Weights of a small transformer language model.
Size: MLP 2560 squared ReLU, vocabulary 32000, 65.8M parameters.
Training: a variant of Muon for these matrices, 582M tokens, 8883 steps.
MLP neurons of a small language model. Each row is named by its layer, matrix (up: input weights) and neuron, and shows model dimensions 192-319. Each number is 128 + 24 x the weight over its row's rms, rounded and kept within 0 to 255.
After each neuron's rows, "fires on" lists the tokens most often at its 100 highest values on Wikipedia text that the model never trained on.

L3.up316 [174 138 140 147 106 146 166 150 132 112 144 188 132  77 116 123  91 108 110 127 103 161 143 118 102 139 133  97 155  91 110 129 152 137 125 145 109 139 144 130  53 135 163 152 149 105 124 116 143 125 152  70 122 161 126 116 143  88 118 169 160 118  99  91 110  83 150 106 141 139 111  96 104  90  95 104 125 145 107 160 143 105 111  92 160 128 128 155 131 118 102 118  99 129 156 145 105 124  93  89  98  98 130 125 106 123 139 122  98 130 132 140 186  59 137 135 130 100 153 127 106 124 110 111 147 180 116 113]
fires on: ".", "-"

L3.up529 [144 131 107  88 140 159 140 137 121 124 128 152 103 106 145 130 130  97  83 111 114 135 155 160 111 135 110 136  80  95 105 135 147 139 131 152 130 144  91  95 109 160 125 128 175 112  84  92  79 107 154 154 130 168 146 110 104 125 134 151 150 102 150 151 121 129 162 115 110  96 136 156 130 153 132 116 187  86 130 108  47 118 169 126 118 131 100 143 118  97 185 101 132 170 112 110 154 107 136 104  97 133  81 112 182 101 140 120 112 160 100 127 105 154 119 128 171 164 157 155 142 159 127 150 164 108  98 124]
fires on: "th", " second", " third", "-", "rd", " first"

L3.up1486 [140 109 123 130 105  79 157 119 133 120 106 128 112 112 128 131  73 159 164 125 156 147 131 109  83 152  98 142 109 111 131 126  99 131 114 105  98 118 155 132 142 145 167 131 146 123  94 126 144 133 100 137 149 101 134 121 129 124 166 111 126 104 142 137 135 159 140 108 125 108 132 134 122 129 144  96 131 124 105 121 106 153 138 110 152 138 183 135 118 140 114 105 142 121 171 147 177 124 125  97 113 145 136  97 137 130 121 102 133 131 138 104 126 111 110 109 114  96 127 125 129 106 114  58 148 143 162 142]
fires on: " |", "th", "er", " –"

L3.up726 [135 146 124 104 107 141  82 128 159 134 123 143 105 153 141 177 144 132  91 121 134 118 101 163 146 115 138 127 106 134 125 125 157 111 165 147 122 144 109 119 126 105 112 160 142 102 177 158 154  72 115 115 157 137 142 119 141 109  66 126 118 124 136 142 160 119 110 137  89 142  75 166 150 174 127 162 158 137  86 121 127 167 146 158 172  85 143 130  99 144 131 107  89  96 176 100 126 103  94 141 139 161 129 123 132 161  96 124  79 101 177 145 144 117 129 122 135 155 141  68 135  84 162 130 123 145 112 131]
fires on: "s", " reign", "hwa"

L3.up487 [154 181 151 123 145 121 108 131 122 117 162 176 147 129 158 128 137 132 139 103 156 145 139 124 118 101 140 141 115 100  75 143 170 138 160 172 124 123 126 138 162 124 132  93 162 120 125 154 160 139 121 129 119  91 109 106 121 130 125 114 149  97 155 146 122 148 185  94 136  62 139 119 134 120 147 127  99 126 125  84 146 154  92 114 124 119 158 159 150 164 181 128 133 131 130 121 131 111 109 131 138 152 106 134 132 132 143 159 110 157 100 120 136 131 149 141 129 136 138 151 117  92 136 151 100 149 114 166]
fires on: " of", " the", "te"

L3.up1646 [126 109 150  94  93 102 141 116 110 127 156 152 176 103 182  67 145 110 134 118  95 109 134 102 106 140 158 136 206 127  99 155 133  67 115 144  85 123 156 145 110 153 145 108 124 101 120 140 139 131 146 128 131  84 152 146 142 110 144 151 127 138 130  89 134 142 143 119 139 150 121 119 139 134 103 123 128 197 128 131  86 127  88 105 139 157 159 134 140 153 157 119 154 124 121 137 134 112 112 133 105 139 163 136 148 114 100 155 141 118 149 128 134 126 104 114 133 131 169 143 121  97 108 117 168 131 107 123]
fires on: " the", ".", " No", " |"

L3.up1993 [143 133 118 118  80 155 105 113 174 132 153 154 139 129 113 143 149 120 140 111 128 128 108 124 132 126 133 145 114 133 143 114 130  88 123 143 107 149 147  87 157 134 141  96 131  89 136 150 127 115 133 147 112 114 138 168  80  93 104 111 163 107 149 120 124 107 136 115 134  71  72  70  86 113 164 117 106 153 119 133  71 143 161 151 160  99 115 172 164 157 129 102 109 141 170  91 134  96 109 107 114  95 101 173 116 148 114 122 138 155 107 144 104 168 155  89  99 113 129 176 153 144 144 141 128 160 145 165]
fires on: ":", " including", " include", "\n", "-", " as"

L3.up1761 [144 119 148  78 117 136  82 124 142 152 103 128  86 127 152  85 133 146 143 185 134 132 124 108 146 125 145 130 140 164 110 150  80 160 117 115 150  87 141 132 104 114 129 110 133 133 117 116 179 146 130 118 124 114 118 114  90 105  72 166 126 120 102 127 153 133 124 127 131 122 149 113 154 134 146 166  53 107 117 145 132 143 136  77 155  95 112 140 156 117 120 121 129 102  78 150 107 124 115  85 139  85 130 115  86 169 112 137 142 156  90  57 128  77 157 146 128 118 158 125 173 108 142 127 160 159  92 197]
fires on: " \"", "\n", " |", "\"", " Al"

L3.up957 [139 117 154 115 119 173  93  91 148 134 133 139 138 119  95 139 119 136 113 158 138 165 136 132 120 141 142 120 191 145 107 174 113 130 121 128  89 120 156  85 120  84 135 123 134  57 125 143 165 172 144 168  94 165 177 138 144 119 130 104 111  81 149 133 135 131 112 117 140 153 122 128 137 183 133 145 179 136 184 132 127  98 130 142 135 110 120  94  94 141 144 166  74 148 143 156 124 111 158 126 121 138 118 146 122 130 134 137 105 114 109 130 163 132  89 101 160 112  90 121  74 146 137 128 128 126 154 119]
fires on: " school", " School", "b"

L3.up1074 [130 114 149 140 178 124  83  77 147 130 110 133 116 122 132  83 148 172 135 127 110 116 108 135 126 121 103 101  88 168 115 133 119 112 168 128 158 150  99 104 103 149 159 150 165 159 120 143  82 167 125  82 111 154 142 139 109 141 138 135 130 100 165 138 119 170 151 194 137 156 150 122 118  92 108 117 118 151 118 127  96 129 125 116 152 146 143 124 163 163 131 116 169  99 183 131 176 117 124 123 129 152 126  94 134 139 133 121 143 156  91 117  97 151 128 123 140 102  86  95 145 125 113 154  94  95 119 106]
fires on: "\n", " March", " August", "th", " May"

L3.up2477 [127 114 146 173 146 135 135 126 123  82 105 105 104 124 136  99 140 129  98 156 138 181 138 127 136  88 124 103 138 123 105 128 117 112 151 120 107 195 106 109  98 136 136 136 157 157 168 139 176  86 128 128 111 123  85 134 136 104 103 158 110 140 171 112 109 127  86 160 147 102 126 107 139 155 126 113 154 139 123 130 133 180 155 138 169 134 120 132 105 114 117 155 112 136 112 112  98 115 100 121 170 123 113 124 182 127 121  98 101 125  96 106 102 107 113 154 118 204 128 152 117 107 180 120 119 138 146 137]
fires on: " from", "From", " From", " Miss", " |", ","

L3.up1410 [ 88 143 125 144 127 177 116  76 122 154 177 101 121 103  83 144 117 144 149 151  79 139 149 168 158 192  99 117  91 179 144 100 153 102 130 113 130 139 103 137 110  95 132  84 120 144 114 106 128 156  81 173  99 145 107  93 107  61  82 142 116  93 148 103  94  72 156 154 135 141 152 107 133 136 115 107 164 122 126 128 135 145 103 121 107 162 133 118  91 137 130 157 108 105 133 104 110 164 103 167 108 137 136 146 118 106 109 141  98 118 148 148 154 161 120 103 127 127 136 170  98 146 157 130 130  89 153 154]
fires on: " to", " for", "-", " and", " than", " as"

L3.up1670 [ 98  90 134 137 107 143 162  75 152 136 148 111 130  89 126 160 134 152 117 130 136 116 137  96 148 121 133 111 113 123 155  80 151 129 174 108 147 116 112 148  64 172 110 113 149 122 114 111 128 117 105 141 163 153 133 111 102 101 119 165 166 129 105 132 135 111 146 106 139 136 110  95 167  94 124 135 139 119  97 111 142 139 122 153 134 138 135 130 110 131 145 135 146 127 130 126 127 158 136 155 145 130 181  91 162  74 128 151 117 120 112 140  99 124 132 113  97 122 176  72 116 121  92 109  84 134 164  99]
fires on: ".", "ul", "w", " |", " D", " of"

L3.up344 [118 146 180 155 129 145 141 132 130 113 124 114 159 134 139 141  99  72 116 127 140 137 128 157 127 132 104 142 132 166 116 164 203 130 138 122  97 165 174 122 115 161 125 119 113 145 146 119 124  58 125 165 132 131 130 156 148 118  76 168 110 155 134 112 116 154 150 173 154 117 121 113 133 133 153 146 107 119  93 105 116  85 152 102 136 112 118 127 112 125 107 114 109 108 134 140 129 108 125 129 146 137 124 140 128 134 105 154 121 109 173 141  97  51  70 139 100 151  97 140 102  94 147 101 126 104 135 151]
fires on: " from", "From", "ca", " From", " |"

L3.up1383 [127  93 135  91 127 118 136 122 129 138 135 120  96 157  86 159 154 129 165 132 124 129 146  98 131 126 103 173 117 115  76  95 142 134 132 179 119 176  80 117 121 128 187 143 149 136 120 157 114 103 140 136  94  77 128 166 112 123 179 158 127 129 153  78 102 130 161 162 155 140 148 148 160  84 132 150 116 128  97 109 143 143 129  97 117 120 124  65 148 147 150 106 155  94 119 151 183 118 144 144  96 167 136 128 168  86 144  97 127 163  98 126 155 153 114 132 148 174 105 154 106 131 163 132 137 145 142 137]
fires on: " |"

L3.up1662 [112 150  93 117 119  93 148 155 118  90 120 157 140  96 121 133 113 104 132 111 106 155 130 107 132 135 121 126 100 108 157 110 122 111  83 154 137 133 119 101 119 147 118 121 133 130 117 115 114 142 115  98 143 130 116  80 147 131 115 111 143  74  75 131 119 105 129 138 124 118 113 139 114 104 115 104 155  80 124 146 104  83  99 143 158 111 121 124 170 142 117  82 158  68 148 189 137 108 129 115  83 107 128 130 129 139 113 122 154 126 134  93 128 142 168 120 130 123 173 190 147 138 132 147 169 135  85 135]
fires on: ".", " |", " chart", ",", " list"

L3.up2460 [143 140 139 125 120 151 142 111 103 108 107 147 175 143 195 126 143 114 130  77 141 164 139 141 141 119 132 123 166 124 116 125 115 156 136 150 122  67 119 112 129 116 182 125 140 145 123 170 146 157 120  97 136 157 120  88 140 146 102 114  82 137  96 146 146  87 153  64 112 119 134 119 117 123 151  95 108  92 163 115 121 105  90  86 109 133 144 123 144 159 115 119 130 163  72 102  85 144  80 125  86 138 151 138 121 118 147 116  92 184 103  82 100 162 127 143 116 127 117 121 104 117 138  94 116 162 138 157]
fires on: " of", " in", " Language", ":"

L3.up933 [123 128 132 143 153  79 143 101 137 151 135 125 124 101 156 148 117 176 153  88 113 156 134 171  83 109 123  55 117 121 142 137 168 113 119 107 140 170 127  71 122 118 102 132  96 118 117 111 112 163 135 111 117 112 156 130 169 128 120 134 142 117 110 126 145 124 119 131 119 132 149 147 148 164 120 147 140 205 104 157 101 134 105 163 155 122 190 154 145 144 182 120 128 191 140 144 141 114 124 143 131 162 141 150 129 140 134 130 120 135 117 123 135 109 116 123 106  91 116 140 134 110 140 116 107 103 166 131]
fires on: " p", ".", " 31", " 31,", " 29"

L3.up629 [189 158 125 103 109 148  95  80 165 135 143 175 101 127 147 134 165 128 121 141 123 154 179 124 122 138 128 132 145 109 125 104 153 146 138 180 108 143 141 103 156 140  98 128 118 118 144 118 143 123 116 107  96 124 131  95 129 147 113 156 138 132 150  91 147 100 165 122 155 166 103 171 119 156 131 144 144 141 141 151 156 124  83 164 121 161 124 110 115 155 123 151 127 115 151 134 126 105 140 118 102 186 131  77  91 162 134 119 121 113 152 139 133 103 125 125 152 144 109 139 128 110 126  74 155 153 134 173]
fires on: "s"

L3.up1293 [150 103 134 130 117  85 150 128 158 162 145 165 161 128 154 129 195 141 136 107 132 147 148 166  92 154 100 123 133 137 158 177 120 133 110 164 142 138 120 133  98 128 107 173 103 146 116 147 128 151 126 109 119 122 139 152 144 134 114 139 154 125 105 116 133 111 153 100 108 157 115 136  99 154  92 121 144 153 122 103  95 120  93 120 152  84 116 153 103 168 179 121  81 103 131 153 106 109  99 145  74 166 135 130 107 137 161 108 164 131 141 143  89 136 139 140 152  98 152 118 139  91 118 119  74 110 103 127]
fires on: ".", ")"

L3.up170 [134 124 155 117 153 119 134  97 164 123 180 131 118  83 139 134  97 135 106 129 127 124  76 138 156 127 114 128 119 169 123 119 120 125 187 149 121 125 144 131 152 108 183 152 112 135 149  85 111 125 166  93 151 104 128 130 121 164 145  78 147 138 100 119 119 118 153 131 162  86  81  87  88 175 134 132 146 130 127 128 125 142 105 111 151 106 103 147 175 110 174  95  52 144 114 119 112 160 120 140 145 132 130 146 108 118 108 133 146 125 117 170 121  94 137 110 107 125 122 132 122  92  97 139  67  92 113 112]
fires on: ":", " career", "\n", ")"

L3.up1378 [145 118 148 101 129  97  62 109 157 130 161  84 104 118 115 172 187 107 127  92 186 125 106 105 148 124 149 121 115 107 144 150 139 126 134 117 121 108 161  87 138 143  91  93 141 133 167 131 159 129 110 145 108 138 107 113 137 133 106 108  94 106 116 124 162 122 156 105 121 108 118 149 125 127  85 129 114 126 138  96 149 112 151 160 109 137 133 171 140 148 114 103 105 134 127  86 134 154 115 103 149 126 109 123 155 124 110 137 101  77 134 139  99 126  88 150 156 107 131 101 172 119 136 113  88 158 141 129]
fires on: "'", "-", "s", "els", "il"

L3.up1496 [114 131 138 146 122 159 127  98 120 112 163 152 150 124 182 114 145 147 139 140 118 109 175 168 120 133 138 164 112 125  99 156 137 116 158 135 161 121 133 136 115 107 156 116 130 147 122 164 136 150 136 167 114 114 154 105 143 114 167 164 159  67 156 136 119 158 171 163 131 115 137 128 133 117 120 128  87 108 128 130 148 104 135 143 128 129 121 124  86 129 136 143 126 138 154 118 114 109 130 194 105 146  71 142 166 118  91 108 105 104 122 157 190  96  96 133 164 119 147 170  99 134 137 114 162 151 155 139]
fires on: " |", " the"

L3.up2290 [159  96 157 147 126 120 162 147 127  79 139 130 121 112 118 158 107 130 112 129 152 116 144 178 115 160 135  90 124  79  92 105 117 151 124 146 188 162 152 119 131 102 121  87 182  98 116 161 137 129 144  97 152 137 142 159 100 123 152 138 150 136 124  98 130 126 200 151 159 128 145 170 147 113 123 131 166 116 102 111 135 138 117 106 120 145 116 157 151 160 145 157 140 172 149 120 123 120 116 149 148 124  84  83 132 117 134 143  81 137 145 113 116 171 123 137  88  75 104 140 150  93 152 129 106 160 111  98]
fires on: "s", "st", "th", "the", "d"

L3.up1144 [141 114 107 148 117 134  71 164 166  89 180 142 144 131 119 144 104 141 154  66  62 134 194 138 128 124  54 122 109 136 186 114 122 158 119 134  78  88 144 108 116 146 111  92 128  96 143 147 100 132  95 124  87 125 142 110  96 143 163 156 123 139  99 125 139 144 147 130 113 104 129 150 142  98 128 135 185 135 102 163  95 136 141 132 146 118 138 163 156 135 139 111 103 129 151 115 133 137 131 134 142 136 172  88 148 131 126 115 122 133 150 138  78 157 161 133 134 141 147 125 159 123 110 137 119 115 128 110]
fires on: " ", " there", " due", " as", " As"

L3.up398 [131 145 147 116 118 119 128 152 163  98 121 161 153 133 127 152 135 163 102 104 122 138 160 138 128 124 133 125 158 100 142 139 139 108 161 129 139 151 147 167  95 130 134 158  94 120  88 144 116 135 154 103 114 171 120 129  52 116 176 144 135 103 164 130 144 153 135 103 150 125 150  97 170 107 143 151  84 134 105 133 115 116 114 104 133 159  80 126 134 132 124 150 136 117 112 117 116 104 116 159  91 137 100 156 144 113 117 108 106 138 118 124 144 171 136 122  91 128 123 135 155 124 118 167 115 124 153 141]
fires on: " which", "l", " of", "im", "ti"

L3.up214 [152 128 142 119  98 116 159 151 115 125 140 128  98 150 157 142 155 156 109 139 105 158  98 106 135 102 168 101  75 131  89 131 129 136 136 135 119 142 152 112 158  96 145 141 135 137 133 112 143 158  95  99 176 153 162 126 141 109 156 136 144 123 117 140 133 120 116  93 104 140 130  95 147 139 161 129 130 101 157  94 111 147 106 149 147 107 129  92 156 128 148  66 117 104 117 114 162 114 120 140 152 110 100  71  97 165 145 148 112 127 133 113 119  79 138 134 135 131 124 129 115  87 196 136 108 131 155 137]
fires on: " |", "/", " part", "l", "s"

L3.up1959 [129 122  95  95 111 113 123 127 135 160 158 155 113 162 153 130 168 102 133  88 147  85  97  98 120 146 141 125 129  90 122 154 138  49 177 115 127 144 141 133 119 119 143  74 151 135 109 136 111 139 124 125 119 131 110 129  84 134 145 116 102 113 176 143 141  96 133 107 144 131  79 127 129 123 121 117 140 132 103 116 151 116  57 142 148 114 111 157 137 129 113  82  88 122 150 146 134 124 130 144 131 156 141 138 130 163 105 108 105 120 122 138 157 153 122 110 118 138 170 149 119  91  98 106 139 159 107 133]
fires on: " |", ":", "-", "s", " like"

L3.up2255 [170 163 172 116 140 119 105 117 125 170 129 144  89 156 136 166 110 150 149 119  93 159 132 115  84 126  84 120  86 113  94 112 146 110 118 124 134 135 138 184 131 103 122  92 119 135 115 170  78 131 150 136 100 124 131 150 107 161 172 145 100 125 147 110 107 137 120 122 137 115 104 162 160 179 122 123 113 133 142  92 128 126 143 136 136 126 101  87 122 133 133 122  94 142 151 167 191 124 129 102  79 114 161 110 121 111 144 107 168 148  88 138 141 174 129 143 110  81 119 153 159 102 116 135 112 152 138 147]
fires on: " |"

L3.up370 [119 116 130 122 122 105 141 112  74 123 135 113 143 121 133 125 107 131 121 105 147 110 112 170  98 116  99 135 152 163 108 175 138 123 146 125 115 175 120  84  93 130 126 114 144  80 108 113 154 143 114  99 131 150 139  94 150 147 125 184 107 114 130 140 166 100  86 103 119 141 146 157 173 136  70  91 123 135 187 146 145 101 166 142 113 102 146 105 145 104 144 147 113 156  85 112 122 138 122 132 133 143 145 119 137 116 113 111 156 120 144 142 114 143 142 148  83 131 126  84 141 124 188 160 142 169  97 140]
fires on: "s", "ers", " draft", "'", "+", ")"

L3.up533 [147 114 122 100 115 131  96  97 108 115 139 155 136 164 157 132 128 132  97  98 132 157 137  93 115  72 118 122 115 108 101 143 131 165 155  99 168 118 118 156 106 134 127  81 158 143  86 166 129  94 149 135 149  98 125 146  72 165 133 132 114 149 155  96 142 140 120 147 135 138 130 135 145 129 115 155 128 152 118  94 174  99  62  93 111  76 100 123 108 123 126 129 140 142 113 156 153 130 147 146 143 153 162 130 101 132 109 113 166 111 107 134 126 106 162 159  93 102 101 133 139 144 158 111 156 173 132 156]
fires on: "\n", "|", " ("

L3.up2419 [100 129 126 141 126 120 134  80 117 126 148 116 136 125 144 114 134 120 148 105 178 117 123 138 124  92 116 149 138  93 134 113 123  60 190 155 122 123 160 159 126 141 132 135 119 120  97 100 160 140 117 112 174 116 128 125 133 146 110 116 173 107 107 124 154 107 100 140 167 144 153 111 144 163  96 113 137 111 137 120  95 114 171 126 131 142 155 108 111 118 136  83 116 161 115 141 157 130 120 144 153 133 156  99 101 147 112 149 137 125  90  84 164 135 149 127 111 138 148 123 163 126 108 159 129 132 139 129]
fires on: "'", " yards", "m", " throw", " All", "s"

L3.up350 [143 110 138 121 135  93 138 155 140 125 107 155 169 150 124 100 102 152 101 110 183 134 128 151 168 159 107 169  81  82 115 135 131 127 131 135 132 158 126 121 143 119 123 162 124 173 126 105 142 154 147 117 146 111 134 125 139 137 188 146 113 140 108 118 132 122 128 119 127 130 123 112 128 134 132 108  79  77 144 155 130 156 100 112 103 155 144 117 162 144  99 103  91 111 137 149 137 177 105 101 130 112 111  93 157 151 117 143 131 132  99 151 115 121 135 137  97 140 124 131  97 136 127 112 145 117 140 114]
fires on: ",", " of", " in"

L3.up1725 [169 115 128 106 128 150 147 100 126 131 127 119  97 119 111 163 132 147  90 137  99 134 149 108 135 126 109  83 160  99 112 141 154 127 136 160 118 141  53 145 136 116 116 143 126 130  70 139 127 118 113 146  99 112 144 122  94 106 134 117 112 158 166  98 175 176  81 132 128 118 134 150 130 107 131 122  73 132 113 156 189 105 100 132 138 144 118 104 122 142 118 149 145 165 120 150 137 116 138 111  80 171 106 141  75 169 139 144 131 135  84 130 106 126 147 184 100 140 120 147 123 145 102 129 176 110 139 144]
fires on: " (", " Ref", " |", " ", " by"

L3.up160 [141 164 127 138 140 173 174  87 150 111 137 124 179  81 110 145 120 142 163 156 140 125 116 140  94 151 163 124 149  54  97 135 139 115 131 130 119 113  93 121 108  97 109 117 109 103 101 114 111 158 130 100 124 132 166 138 133 111 137 124 150 142 106 120 160 130 115 135 116 109 120 150 139 145  97  94  71 124 128 139 107 141 110  86 151 135 100 175 139 161 111 115 105 120 131 137 118 110 149 136  86 130 135 115 113 153 125 100 157 101 114 140 147 150  84 131 170 118 148 135 144 162 147 139 162 138 119 110]
fires on: " The", "-", " An", " All", " of", "on"

L3.up2005 [181 106 139 159  94 137 134 164 144 145 115 130 139 130 138 146  98 159 156 162 111 117 162 123 160 182  88 123 117 106  90 158 139 147 119 125 124 104 127 173 134 154 155 100 121 114  93 119 104 125 100 103 110 112 139 123  83 124 116 149 124 104 115  84 106 136 114 138 169  62 135 139  94 122  88 116 147 111 108 133 139 105 138 120 114 145 146 182 160 119 140 131 156 104 145 127 134 102 148 144 134 116 123 123 116 163 160 101 167 132 139 125 124 137 123  86 159 119 167 151 166 115  85 127 108 106 126 126]
fires on: " |", " a", " "

L3.up549 [125 105 158  80 123  95 145  97  93 125 135 128 139  98 147 133 142  93 101 125 130 150  74 132 155 137  97  91 110 123 168 123  80 110 160 105 154 141  86 136 156  60 152 127 135 141  94 107 113 129  93 117 132  73 167 124 167  95 156  83 144 150 125 118 137 116 137 129 161 138 143 162  81  71 113 132 146 103 136 126 124 121 106  93 116 127 121 109 163  98 109  79 125 125 114 165 137 162  96 148 115 118 106 146 148 130 113 126 125 149 130 150 159  80 173 113 124 125 152  78  88 164  99 115 113 146 120  99]
fires on: " of", " in", ",", " on", " the", " into"

L3.up34 [104  93 133  96 128 145 165 124 161 115 114 123 118 132  95 114 170 115 126 124 163 118 172 102 115 127 116 127 109 130 169 136 130 137 134 132 156 107 117 141 140 167 107 125  91 125 147 149 133 174  97 143  92 103 148 109 152 112 143 175 142 104 105 140 156 134 114 137 120 133  92 104 110 145  87 105 164 133 130 124 113 122 157 124 112 117 116 218 125 114 119 132 182 116 158 152  82 170 117 173 108 115  95 137 131  97 174 133 123 155 148 136 146  94 113 136  87  92 114 131 156 132  98  95 130 196 173 144]
fires on: " of", ".", " as", "row", " studio"

L3.up1867 [106 141 102 120 137 113 109  90 155 128 130 110 120 105 143 131 154 135 127  99 119 148 101 147 162 139 180 126 150 164 148 104 149 121 183 135 142 118  98  93 136 116 168 108 114  98 151 104 149  96 143 143 108 203 107 139 124 128 138 130  87 112 135 162  91 107  98 172 140 128 136  67 124 105 111 111 164 140 130 118 114 165 127  83 156 172 142 134 131 133 167  82 146 144 160 136 184  90 125 153 116 150 151 104 137 136 131 114 120  96 114 146 128 139 145 140  88 152 117  93 146 121 146  86 147  86 106 138]
fires on: "-", " &", "ğ"

L3.up1610 [118 126 126 148 145 158 154 156 146  93 116 147 106 109 125 137 120 148 118 113 109 161 124 145 157  95  99 114 107 140 144  97 127 113 144 137 200  74 153 137 133 111  83 114 146 124 124 189 126 137 107 124 132 136 156 148 123  96  94  73 155 114 136 162 112 114  97 159  91 135 112  96 136 148  92 125 166 129 111 144 134 146 134 119  93 108 139 125 122 127 115 156 164 152 138 126 142 142 138 114 132 103 120 105 101 134  77 135 131 171 133  87 121 136 138 154 168 155 149 106 109 115 132 131 120 105 160 144]
fires on: " |", " ", " -", " 2"

L3.up1885 [126 114 132 142 144 113 135 149 133 144 136 142 140 144  94 163 140 119 130 128 121 143 145 121 114 141 102 131 173 126 130 162 156 107 129 115 140 154  85 106 175 126 110 154  96 103 110 110 158 107 147  92  74 128 133 157  96  99 117 146 122 173 133 108 138 103 139 135  93 141 143 166  74 170 114 107 147 147 147 155  83  70 103  75 170 119 114 151 158 160 149 135 177  96 134 112 109  76 111 149 128 106 143 112 155 125 134 144 121 168 156 124  93 136 129 124 122 104 129 123 131 116 157 144 143 117 125 141]
fires on: " |", " ", "."

L3.up2315 [115 111 128 136 125 128 159  78  93 124 138 134 172  63 141 133 122 163 134 149 142 149 133 172 165 153 138 112 148 154 116 111 152 157 136 143 141 116 128 112 185 102 193 119 123  72  77 122  99 107 170 179 129 116 124 118 122 133 111 113 132 151 152 119 150  95 141 175 116 158 176 117 142 159 132 110 129 185 116 129 124 161  90  99 145 176 126 108 121 133 138 132 102  89 130 171 141  86 115 160 159  95  96 144 137 136 130 118 142 104 111 135 131 118 103 136 106 102 121 136  98 115 129 125 139 122 151 115]
fires on: "\n", ".", "-"

L3.up1718 [123 153 126 150 108  98 140  28 117 146 170 106 152 128  88 142 116 148 161 128 154 124 154 138 100 106  99  75 132 106 138 155 152 135 173 145 124 139 160 113 165 145 141 159 126 121 109 137 129  88 125 108 141 138 141 177  98 147 145 116 106 169 150 100 111 145 142 116 127 140 106  93  62 114 154 121 111 161 100 141 132 117  98  80  87 160 135 136  87 161 135  75  80 114 115 160 116 100  94 127 130 119 171 128 130 128 108 177 127 100  71 112 144 107 169  99 126 117 132 158 138 132 153 176  98 177 125 106]
fires on: "-", "on", ".", "–", "40"

L3.up5 [150 142 148 114 109 122 145 117 127 115 111 114 111 113 139 126 122 146 106 104 140 142 170 132 116  83 104 111 132 160 130 130 131 138 124 101 151 138 128  90 140 138 100 132 161 116  58 147 136 142 138 125 117 152 135 143 122 135 135  71 105  77 147 117 141 101 170 101 135 106 138 114 160 138  97 135 124 174  96 130 108 165 113 141 126 135  98 142 164  96 160 162 147 114 169 141 180  84 130  89 109 113 113 114 155  90 128 119 125 145 133 145 127 150 143 145 164 142 101 123 125 152 111 140 123 115  87 152]
fires on: " |", " father", "th"

L3.up203 [152 123 141 146 107 107 139 139 119 113 144 110 135 121  81 130 101 100 140  97 133  97 120 137 110 122 126 130 102 142 114 151 150 134 103 138 119 140 155 131 107 140 113 130 134 153 109 141 164 152 134 105 119 156 114 163 116 110  96 128 148  74 151  69 132 129 197 137 136 140 167 146 109 101 112 111 140 158 128  98 124  97 108 124  99 144 128 101 131 112  85 148 137 159 145 140 141 200 138 139 138  84  70  75 139 134 131 114 169 111 169 140 136 151 113 123 141 120 130 122 132 116 138 164 124 115 107  91]
fires on: "s", "p", "ch"

L3.up88 [111 108 112 136 167 117  88  98 166 138 136 134 168  98 125  79 130 136 112 156 154 114 136  97 102 124  87 111 146  98 125 138 133 142 175 111 136 116 179 198 117 113 123  90 141 111  93 167 119 128 140 147 107 111 118 121 130 114 138 149 117  94 200 130 152 138 130 135 125 150 145 142 165  93  97 115  94 140 145  59 127 124 129 173 145 170 129 107 118 123 114 112 138 143 102 162 147 155 132 110 121  58 147 134 138 146  77 123 137  93 148 162 151 121 123 103 110 163 107 161  98 142 119 132 180 154 135 155]
fires on: " \"", " it", "'", "\n", ":", " It"

L3.up691 [ 83 174  87 110 132 121 127 153 130 121 129 155  97  79 148 140 160 113 113 118 120 118 100 156 119  89 158 172 118 118 143 138 164  99 112 122 126 120  93 131 142 116 128  98 122 149 123 162 104 122  98 120  77  93 124 103 106  98 115  90 128 157 147 115 123 127 118  99 109  74 131 137 109 135 119  91 116 161 119 119  97 132 102  70 112 117 163 114 105  96 113 143 163 124 115 134 162 123 156 175 130 132 142 144 136 120 132 157 122 141 106 142  78 114 137 150 137 135  95 154 120 111  90 157 176 178 154 140]
fires on: " |", " of", "or", "+"